MLP neurons of a small language model. Each row is named by its layer, matrix (down: output weights) and neuron, and shows model dimensions 32-95. Each number is 128 + 32 x the weight over its row's rms, rounded and kept within 0 to 255.
Before each neuron's rows, "fires before" lists the tokens most often just after its 100 highest values on Wikipedia text that the model never trained on. A number after a token or word is its count.

fires before: "2" 30, "1" 29, "mp" 5, " |" 4
L17.down584 [189 193 114 133 134 143 140 153 107 132 146 108 135 155 115 136  86  62 108 156  93 113 131 134 135 120 105 125 196 166 114 184  99 125 122 164  97 151 117 166 129 119 132 136 157 158 114 152 160  53 139 126 114 115 128 133 104 155  80 134 143  95  64 102]

fires before: " " 24, "\n" 24, " —" 7, " ." 5, "4" 4
L9.down233 [ 67 151 108 157 150 107 150 129 124  99 115 155  93 134 139 131 194 106  88 165  68 140  81 128 149 151 152  88 160 137 112 121  66 191 186 158 123 118 116 102  98 160 121  95 170 136 138 116 115  67  93 165  91 161 112 155 116 121 111 108 194 125  92 103]

fires before: "1" 22, "2" 10, "6" 6, "4" 4, "3" 4, "23" 4
L8.down7 [102  98  93  55 128 137 128 158 155 182 170 134 117  70 132  91 145 130 119 161  95 130 111 195 107 110 155  97 151 120  70 126 142 137 135 160 146 103 146 125 135 140 118 140 148 110 184 114  72 108  92 158 152 131 178 106 108 221 140 137 155 110 155  54]

fires before: "\n" 61, "\n\n" 20
L19.down618 [ 71 146 132 116 139 182 116 160 141  51 130 115  69 100 161 185 144 127 115  56  67  93  99 121 132 161 142  78 173 125 148  77 151 126  91 168 158  80 102  92 141 112 138 118 115 167 122 162 147  92  98 124 138  98 114 109 143 141 131 138 109 104  98 133]

fires before: "pl" 13, "press" 12, "per" 11, "c" 7, "ist" 7, "h" 5
L7.down331 [130 139 107 102 123 102 145 130 162 179 153 138 163 168  95 125 139 101 170 138  91 157  87  97 114 142 138 139 159 118 102 144 123 103 121  98  71 103 149 128 131  94 151 122  89 114 109 162 110 152 190 192 127 154  92 134  98  68  86  90  93 110 154  97]

fires before: "|" 91, "|---|---|---|---" 5
L5.down693 [173  52 137 131 165  72  97  88 115 134  53 103 109 127 137  79 144 127 113  84 124 122 101 142 138 199 139 155  82 140 144 100 137  81 147 182 101 119 121 131 109  99 115 158 107 106  95 158 104  99 127 170 176  98  83 128 136  91 154 180 146 100 121 138]

fires before: " |" 63, "\n" 25
L12.down264 [ 91  99  95 170 125 127 135 134 103 173 127 135 115  89 186 144 136 146 106  74 160 103 126 146 151 171 196 114 111  88 123 111  88  59  61 108 116 131 147 147 218 177 132 159 118 129 106 140  56 171 147 152 160 125 134 178 137 154 113  48 122 127 112 140]

fires before: " as" 19, "ed" 18, "ing" 11, "all" 9, "es" 6, "ually" 4
L3.down23 [ 72 119  98 158 105 121  72 127 128 189 166 164 140 168 134 141  44 166 105  98  66 135 128 153  97 145 166 147 121 149 143  61 104 102 104 157 124 162 136 156  97 142 164 164 129 117 186 119 135 158 113 124 181 157  97 108 169  91 122 136  43 102 105  99]

fires before: " " 33, "," 15, "." 7, " old" 5, " of" 4
L3.down40 [138 100  96 142 142 176  99 140 133 110 146  67 142 142 159  63 134 149 120 128 103  98 133 118 118 145 196  42  98 115 108 124 108 112 125 110 162 142  95 158  97 140 112 102 129  91 114 180 105 170 153 138  88 156 109 143  95 109 116 226 107 160 109 129]

fires before: "," 42, " the" 11, " he" 8, " she" 4
L17.down650 [125 149 163  68 193 151 101 123 111 177  99  94 132 132 110 113 114 140  97 106 130  76 137 100 121 158 142  99  99 163  66 169 116  92 143 112 152 111 146 141  75  84 111 149 150 142  26 115 125 184 123  82 118 143 124  89 136 160 147 132 129 109 190 173]

fires before: " |" 34, "°" 11, "-" 8, "," 7, "\n" 6
L8.down581 [111 135 139 133  78 145 172 153 147 189 175 137 135 118 124 110  38  88  98 133 154 138 113  67 150 155 100 140 132 175 103 134 150 175 157 106 168 133 136 163 128 148 106  84 105 157 167 149 163 119  89 133 129 135 141 153 104 178 109 141 197 153 111  75]

fires before: "\n\n" 19, "." 18, "\n" 13, "a" 6, "ed" 5, "ell" 4
L3.down742 [159 162  80  85 113 110 176  82 118  79 154 164 136 120 131  90 108 139 123 181 127  98  66 122 193 164 115 103  94  61 163 113 143  92 193 134 112 112 107  81 116 150 137 170 121 169 158  98 131 123 104 129  92 165 148 144 115 162 143 159  87 164  98 153]

fires before: "-" 91
L5.down620 [ 88 149 122 160 173 153 119  91 113 138  89 144 124 130 105  98 129 172 147 122 150 143  69 130 151  67  94 119  93 124 136  70 181  66  97 134 163 146 121 159 104  76 176 145 106 115  95 140 113  98  68  32  93 195 135 161 126 168 118 192 172 149 112 161]

fires before: " |" 30, "." 21, "00" 7, "0" 5, "th" 4
L7.down187 [ 82 143 101 197  84 114 127 166 144 145 103 113 103 101 118 132 150 206 123 147 168 125 158  93 103 150 106 176 128 170 164 146 220  93 105 148 125  89 139 134 132 109 182  84  72  95 131 112 150 118 122 103  85 130 107 137 103 107 127  75 131 105 129 111]

fires before: "0" 37, "1" 12, "2" 11, " time" 6, " of" 4
L15.down519 [100 201 161 174 106  98 119 121 149  58 151 123 115 159  75 154 174 143 122 126 141 116 102 116 115 148 142 104  74 114 130 106 133 132 100 155 162 155 126 161 122 141 100 147 130 165 175 112 136 184 137 155 193 101  47  75 126 131 148  69 143 167 131 126]

fires before: "ed" 40, "ing" 18, "ly" 5, "ively" 5
L19.down117 [120 130 143  86 139 141 178 109 156 178 110 112  84 136 137  85 126  92 190  92 162  79 177 133 101 113 104 156 108 158 119  57  94 121 144 148 136 116 174 147 140 183 153 125 145 109 174 131 159 125 118 190 157 139 150  89 158 122 174  74 141  75 145 127]

fires before: "\n\n" 20, " The" 12, "\n" 9, " In" 5, " It" 5
L19.down380 [128 151 102  83  83 125  93 163  91 138 109 134 151 142 152 185  93 140 137 118 164  72  97 111 146 103 124 174 125 143 165 141 133 153 157  94 156 115 142 146 112 137  85 119 129 142 139 193 119 140  98 167 141 150 145 113 108 152  93 159  99 120 103 126]

fires before: " |" 49, "°" 9, ")" 6, " " 5, "\n" 4
L7.down408 [123  84 109 134  65 134 184 130 107 135  92  60 143 142  97 193 136  68 156 123 112 161 143 126 186 132 154 129 138 110 183 154 153 171 158 133 164 116 146 118 180 198  96 146 198 175  94 131 146  93 238 144  92 170 141 109 137  79 127  92 137 120 116 146]

fires before: " " 52, "\n" 12, "\n\n" 11, " Go" 4, " S" 4
L11.down441 [149 159 141  84 142 122 163 156 120  75 103 131 155 125 102 121  93 177 126 128 103 150  95 104 205 115 188 139 128 141 149 136 199 116  86 186 101 149 102 110 114 150  95 110 150 183 131  96  91  97 138 106 102 166 152  88  63 102  93 103 124 143 174 110]

fires before: "-" 99
L3.down379 [148 155 160 198 222 121 143  93 120  93  86 137 107 136  91  84 145 136 128 144  86 110 136 171 158  97  96 114  81 128 164  98 166  80  70 124 126 145 119 167  89  84 145 154  77 108 128 130  97 106 123  27 118 134 134 151 117 172 176 184 177 123 103 192]

fires before: "," 63, " he" 4
L19.down502 [162  91 173  93 103 168 113 100 123 109 101 115 114 166 141 107 107 114 117 123 160  77 129 102 144  97 131 129 110 190 132 140 103 108 131  98 109 106 167 107 150 131 133 134 175 144 128  97 167 148 139  86 103 131 201  85 109 177 151 188 158 156 136 127]

fires before: "ation" 28, "ar" 9, "ed" 8, "ages" 5, "ity" 4
L3.down486 [142  65 126 115 128 152 103 138 138 129 114 138 157 149 151 143 124 189 110 104 132 145 114 152 155 183 129 150 114 129 114 117 130 146  89  62  80 104 120  92 148 105 178 123 135 136 107 141 130 120  92  49 164 126  66 124 147 103 151 124 124 115 157  75]

fires before: "\n\n" 34, "\n" 21, "C" 5, "S" 4
L5.down405 [153 109 151  79  91 196 117 105 145 142 140 158 109 103 125 129 145  98 113 142 164 136 137 141 119 152 113 114  86 140 119 127  57 146 143 131 128 121 142 153 100 138 156 135 157 116  86 203 133 154 147 149  74 170  78 131 138 186 103 120 109  81 122 177]

fires before: " " 40, "–" 6, "1" 6, " the" 5
L19.down213 [111 117 114  98 160 157 129 112 139  92 140 137 172  99 116 159 150 104 101 152 126 130  23 122 115 136 154 154 134 149 173 149  67 114 110 175 180 138 118 118 146 132 123 153 108 109 105  92  80 113 170 105 127 113  88 157 138  81 133 168 184 122 173 116]

fires before: "s" 53, "eder" 4
L16.down418 [203 104 158  99 172 154 134 124 156 105 119  92  90 102 149 139 135  81 160 131 164  74 132  59 166 122 113 133  80 153  99 113 159 107 144 139 117 115 124  88 149 164 110 105  49 105 147  90 118 163 154  97 170 117 105  75 136 112 164 148 100  87 195  96]

fires before: "ed" 32, "s" 22, "es" 8
L17.down179 [141 164 142 155 121 134 156 129 124 130 159  69 180  98 170 124 175 100 134 144 120  83 174 132  84 116 128 130 107 131 129 154  72 141 136 109 152 119 159  96 131 166 186 124 142 115 169  57 145 110 140 128 123 161 119 107  94 117  92 131 160 115 148 140]

fires before: "1" 58, " to" 10, "h" 5
L19.down687 [125  99 108  95 122 107 198 165 140 142 132  77  95 153 172 104 120 106 138 129 157 110  81 161 153 124 105  48 144 129 105 126 152 114 140 168 142 152 104  91 186 153 115 100 102  89 139 138 109 139 106 174 115 159  78  80 140 158 116 158 141 127 116  68]

fires before: ":" 20, " U" 8, "ail" 6, "al" 6, "ing" 5, "ol" 5
L8.down324 [174  66  89 138 135 130 148 113 140 127 146 131  94 108 113 132 117 180 135 101  80 148  50 145  96 103 143 156 157 169 117 123 192 190  83 194 170 173 150 127 112 109  93 199  73 115 143 155 107  58  90 129 188 121 100 197 110 118 127 185  74 134 157 141]

fires before: "," 19, "." 17, " and" 12, " by" 7, " in" 4
L19.down74 [174  80 177 156 149 215  99  84 141 113 130  86  38 148 130 146  98 167 160  67 143 155 161 139 155 137  69 121 136 132  81 184 128 118 111 131 114 148  95 114 118  96 154 145 103  86 182 155 141  94 210 145 124 124 227 119  67 123 103 124 132  84 167 127]

fires before: "|" 39, " |" 22, "0" 7, "\n\n" 6
L12.down346 [133 114  91 133 160 118 153 123 138 139 123 111 173  82 154  82 158  96 163 125 195 104 166 161 141 146 143 127  63 122 115 113 146 157 187 110 115 145 162 125 119 128 135 143 167 110  78 172  73 117 133 142 135 119 115 157 101 149 119 119 173 162  72 109]

fires before: " the" 19, "s" 9, " him" 8, " a" 6, " her" 5, " it" 4
L17.down65 [ 98 144 135  16 151 135 166 146  85 170  85 121 183 103 146 160 118  95  51 173 170 123 106 125 131 113  65 129 108 132  59 122 111  51 152 130 172 101 134 134 118 165 103  94 120 129 149 114 120 151 124 127 140 142 177  15 166 138 173 173 142 122 122 181]

fires before: "|" 26, "|---|---|---|---" 24, " |" 16, "a" 5, "|---|---" 5
L12.down340 [134 107 130 112 133 116 171 102 167 124 140 170  73  97 149 122 111 119 136 109 142 193 176  65 121 100 168 172 190 147 127 121 122  77  93 102 151 139  83  75  98 107 115 171  75 129 149 111  98 167 134 171 180  97 145 166 153  89 131 160 171 147 181 113]

fires before: "|" 27, "|---|---" 14, "|---|" 11, " |" 11, " z" 8
L5.down751 [114 252 163 124  72 127 149 111 153 101 143 170 165 109 113 140 122  75 104 127 149 169 101 125  91 151 108  88 137 158 176 172 114 103 122 167 199 147 138  47 140  97  91 143  59 139 111  97  99 117 182 112 131  96 125 152  81 114  85 146 175 118 150 119]

fires before: "|" 70, "|---|---|---|---" 19
L19.down76 [147 118  90 103 147 120  86 141  93 125 140 145  99 165 130 134 111 116 124 143 125 150  92 200  77 144 106 136 145 142 119 167 103 114 131  64 128 148 151 161 150 121  73 193 133 145 121 176  95 167 219 125 159  90 143 154 173 117  81 201 103 147 154  90]

fires before: "2" 37, "1" 12, "ch" 7, "it" 6
L19.down171 [111 161  64 145 189 139  92 104  68 133 109 160 188  90 114 138 159 147 176 118 162  45 104 173 143 179 204 146 153 106 103 147 140 162 142 127 185  77 154 102 160 156 119 109 117 115 128 142 104 107 125 159 123  69 103  92 154 150  84 104 114 148 165 140]

fires before: " " 43, "\n\n" 7, " W" 7
L10.down574 [122 170 171 145 165 131 108 167 122 105 112 125 155 161 146 128 101 113 186 116 155 122  94  88 113 106 140  97  69  90  83 107 141 102 139 110 104 152 196 121 119 152 134 133  57 111 157 154  88 123  95 122 131 109 123 157 149 136 127 104 110 150  99 119]

fires before: " |" 18, "ite" 14, "ical" 5, ")" 5, " /" 4, ":" 4
L19.down719 [ 87 131 150 149  85 105 136 121 154 130 126 117 130 100 142 161  90 189 192 138 151  88 146  92 116 134 175 111  91 128 164 159 121 112  80 164  29 161 139 177 101 138 112 141 166  85 180 131 114 108  83  99  99  78 158 152 130 110 154  71  97  41 106 108]

fires before: "\n" 30, "\n\n" 26, ":" 4, " Cl" 4, "ade" 4
L5.down762 [104 145 121 101 130 174 107 163 190 164 143 154  72 155  98 120 195 178 100 161 146 111 119 128 114  80 150 181 161  88 110 161  66 115 183 101 181 153 153 126 141 200 140 137 116  97 160  75  94  79 128 142 119 168 136 100 156  90 156  67 124 157 100 140]

fires before: "." 63
L19.down245 [119 138 135 128 116 163 116 126 127 139 141 127 144 117  88 158 154 106 129  72 176 179 165  48  87 111 110 142 190 127 134 154 148 132 109 169 111  90 101 129 104 137 128 155 179 160  98 189 165  86 146 165  87  89 149 124  90 140 152 120 156 107 122 117]

fires before: " " 47, "0" 12, "1" 11, "ol" 5, "2" 5, " |" 4
L8.down752 [ 83 118  91 141 148 153 107 158 102  98 191 111 155 163  71  91  58 109 122 155 115 143 125 101 125 127  97  67 136 137 114 158 136 129 125  92 149 107  76 122 163 145 101 163 100 135 107 103 128 199 178 174 105 103 117 136 152 170 118  80  87  93 124 170]

fires before: "-" 100
L3.down145 [111 161 115 181 192 147  99  86 118 135  91 147 107 143 121 137 139 144 131 154 126 112 126 148 214  87  86 135 105 101 150  77 163  60  70  82  97 170 112 120  97 104 165 145  87 153 170 149 112 130 108  21 114 115 114 121 131 138 132 160 138 129  92 166]

fires before: "es" 13, "as" 11, "0" 11, "2" 9, "ign" 8, "ant" 5
L8.down320 [183 107 110 166 176 126 126  95 103  87  50  82 178 148 176  93 137 178 176 109 113 122 131  70  84 170  99 110 119 115 136 111 117 190 170 149 124 127 137 136 113 180 158 112  49  45 145 133 151  66 175 121  95 163 196 125 132 158 152 124 105  92  92 135]

fires before: " " 54, "2" 4
L16.down647 [172  97 125 137 100 183 130 115 133 117 121  89 191 151 101 198 152 185  96 135 138 186  86 163 115 122 116 110 146 130 129 150 108  91 190 112 107  81  77 129 166 141 113 160 133 142  77 139 101 147 109  85  90 175 107 108  96 135 137 131 118 143 170 119]

fires before: " |" 33, "\n" 8, "%" 6, "|---|---|---|---" 4
L12.down285 [152 119 179 114  47 151 126 104 141 146 108 130 126 112 104 138  88 157 156 100 147 155 127  54 182 118 151 175 100 164 131  94 176  70 136 120 129 175 162  47 121  89 167  98 105  83 186  60 173 145 107 131 130 109 118 125 172 125 152 137 142 128 111  78]

fires before: " that" 22, " to" 20, " the" 15, " his" 4, " him" 4
L17.down658 [147 131  87  74 104 147 142 132 137 136 120  75 167 153  91 114 137 140  91 153 132 124 117 115 148 134 151  91 112  99 146  96  74 115 176 143 124 128 168 149 118 176 179 146 152 173 113 107 108 115 175 103 124 136 235 100  60 125 111 108 150 140 128 113]

fires before: "ed" 41, "s" 11, "es" 5, "ie" 5
L19.down129 [112 208 148 100 108 130 169 145 136 126 110 140  95  72 107 184  82 103 124 153 163 164 131 161 170  97 147 155  86 155 107  67 148 191 224 107 155  81 152 132 144 107 165 115 156 130 132 115 158 178  61 129 109  84 115 107 198 128 162 128 125 124 132 132]

fires before: " by" 15, "." 13, " in" 12, " to" 12, " and" 9, "," 6
L16.down648 [132 107 140 121 153 115 126  91 110 102 151 100 139 113 155 140 106  58 142 152  95 160  92 144  80 107  81 122 140 106 158  63  90  56 167 200 200  93 113 172  91 169 102 111 105  80 146 125 158 169 158 134 127 161 162 127  96 146 144 111 133 153 126  79]

fires before: " the" 18, " he" 12, " that" 11, " \"" 10, " she" 6
L19.down30 [151 107 110  78 195 117  82 171 125 133  55 101 186 124 161 205  70 113  75 143 184  73 179 136 139 172 210 135  81 146 100 123 122 154 123  91 176 153 168 134 105 150 176 115 145 123 151 185 120 103 122 105  92 124 177  76 117  92 137  77 146 148 172 125]

fires before: "2" 49, "1" 22, "98" 4
L19.down280 [ 98 141 130 136 146 185  91 170 107 114 140 162 122 110  74 118  83 147 116 102 145 125 157 106 137  89 149 164 174  94  89 145 156 138 114 123  74 144 111 172 138 139 139 150  54 146  67 125 137 154 124 103 179 184 225 130 146 153 128  86  79 130  83 102]

fires before: "1" 46, "2" 7
L17.down563 [ 95  83  96 139 145 109 101 114  71 152 159 143  89 160 112 112 160  82 209 164 126 116 152  68 135 119  67 156 178  81 120 154 110  87 176 108 138 103 107 136  23 125  88 156 149 131 126 149 140 116 110 126 138 104 146 127 100 160 134 197 132 140 156  91]

fires before: "1" 18, "2" 12, "0" 11, "M" 7, "23" 7
L3.down439 [144  75 101 123  59 105  83 132 188  87 146  98 154 116 108 129 116 171 132 127 119 113  87 121 132 183 138 129 123 142 124 107 148 141 166 153 203  83 105 115 177 108 149 151 108 154 142 147  94 121 120  76 130 169 131 104  81 139 130 130 100 116  84  83]

fires before: "0" 17, "2" 12, "per" 9, "art" 6, "4" 6
L19.down462 [ 99 138 127  68  73  49 142 113 137 163 154 123  59 148 150 127 180 152 100 137 162 172 116 121 113 106 124 149 135 130 130 156 186 123 180 120 171 133 132 149 132  73  61 109 134 137 109 147 182  84 163 130 150 254 108 131 138 127 117  86 150 139 128  91]

fires before: "ed" 18, "es" 8, "led" 7, "ing" 7, "ical" 6, "io" 4
L15.down456 [163 161 134 135 149 122 117  78 214 112 107  80 149 179 147 108  69 163 171 148  89  98 203 174 140 165 139 121 123  46 132 108 158 128 138 127 103  78 151 160 113  97 172 149 123 203 126 152 130 119 114 118 133 201 145 131  87  89 102 127 137 152 104 159]

fires before: "ed" 27, "y" 9, "ies" 6, "ied" 4, "ity" 4, "ial" 4
L11.down444 [109  55 166  68 175 139 105 147  99 130 152 139 116 122 109 139 164 146 173 123 119 136 100 166 129 134  94 118  95 105  81  83 102 169  85 195 131  95 109  99  73 169 141 100 135 131 126 187 103 115 107 153 133 132 164 186  89 115 159 116 145 135 145  98]

fires before: "-" 71, " " 7, "\n" 4
L5.down308 [173 158  93 175 151 119 183 105 167 127  90 204 143 182 142 138 150 205 108  94 143 145  92 139 178 144 147  79  96 122  94  85 144  79 122 146 108 134 163 115 104 148 184 119 107 128 145 106 102 100  74 119 146 119 134 137 142 147 121 170 123 156 117 201]

fires before: "." 20, "," 15, " in" 9, "°" 8
L8.down45 [109 150  60  63 104  85 152 166  99 146 155 151 152 136  82  99 165 118 122 165 109 112 122  87 101  67 136 183 139 184  76 153 107 153 159 124 128 119 121 159  68 103 159 151  85 115  68  94 139 113 101 201 140 196 197 124  79 108 105  84 154  95 103  85]

fires before: " the" 18, ":" 17, " of" 14, "0" 7
L19.down326 [238 134 137  82  86 119 126  95 146 102  92 134  83 112  94 185 107  92 171 155 119 136 110 123 134 106 180 163  91 101  67 169 168  93  81 128 176  84 100 131 136 117 144 137 112 137 103 146 136 180 157 148 197 105 142  68 127 110  98 173  92 179 152 124]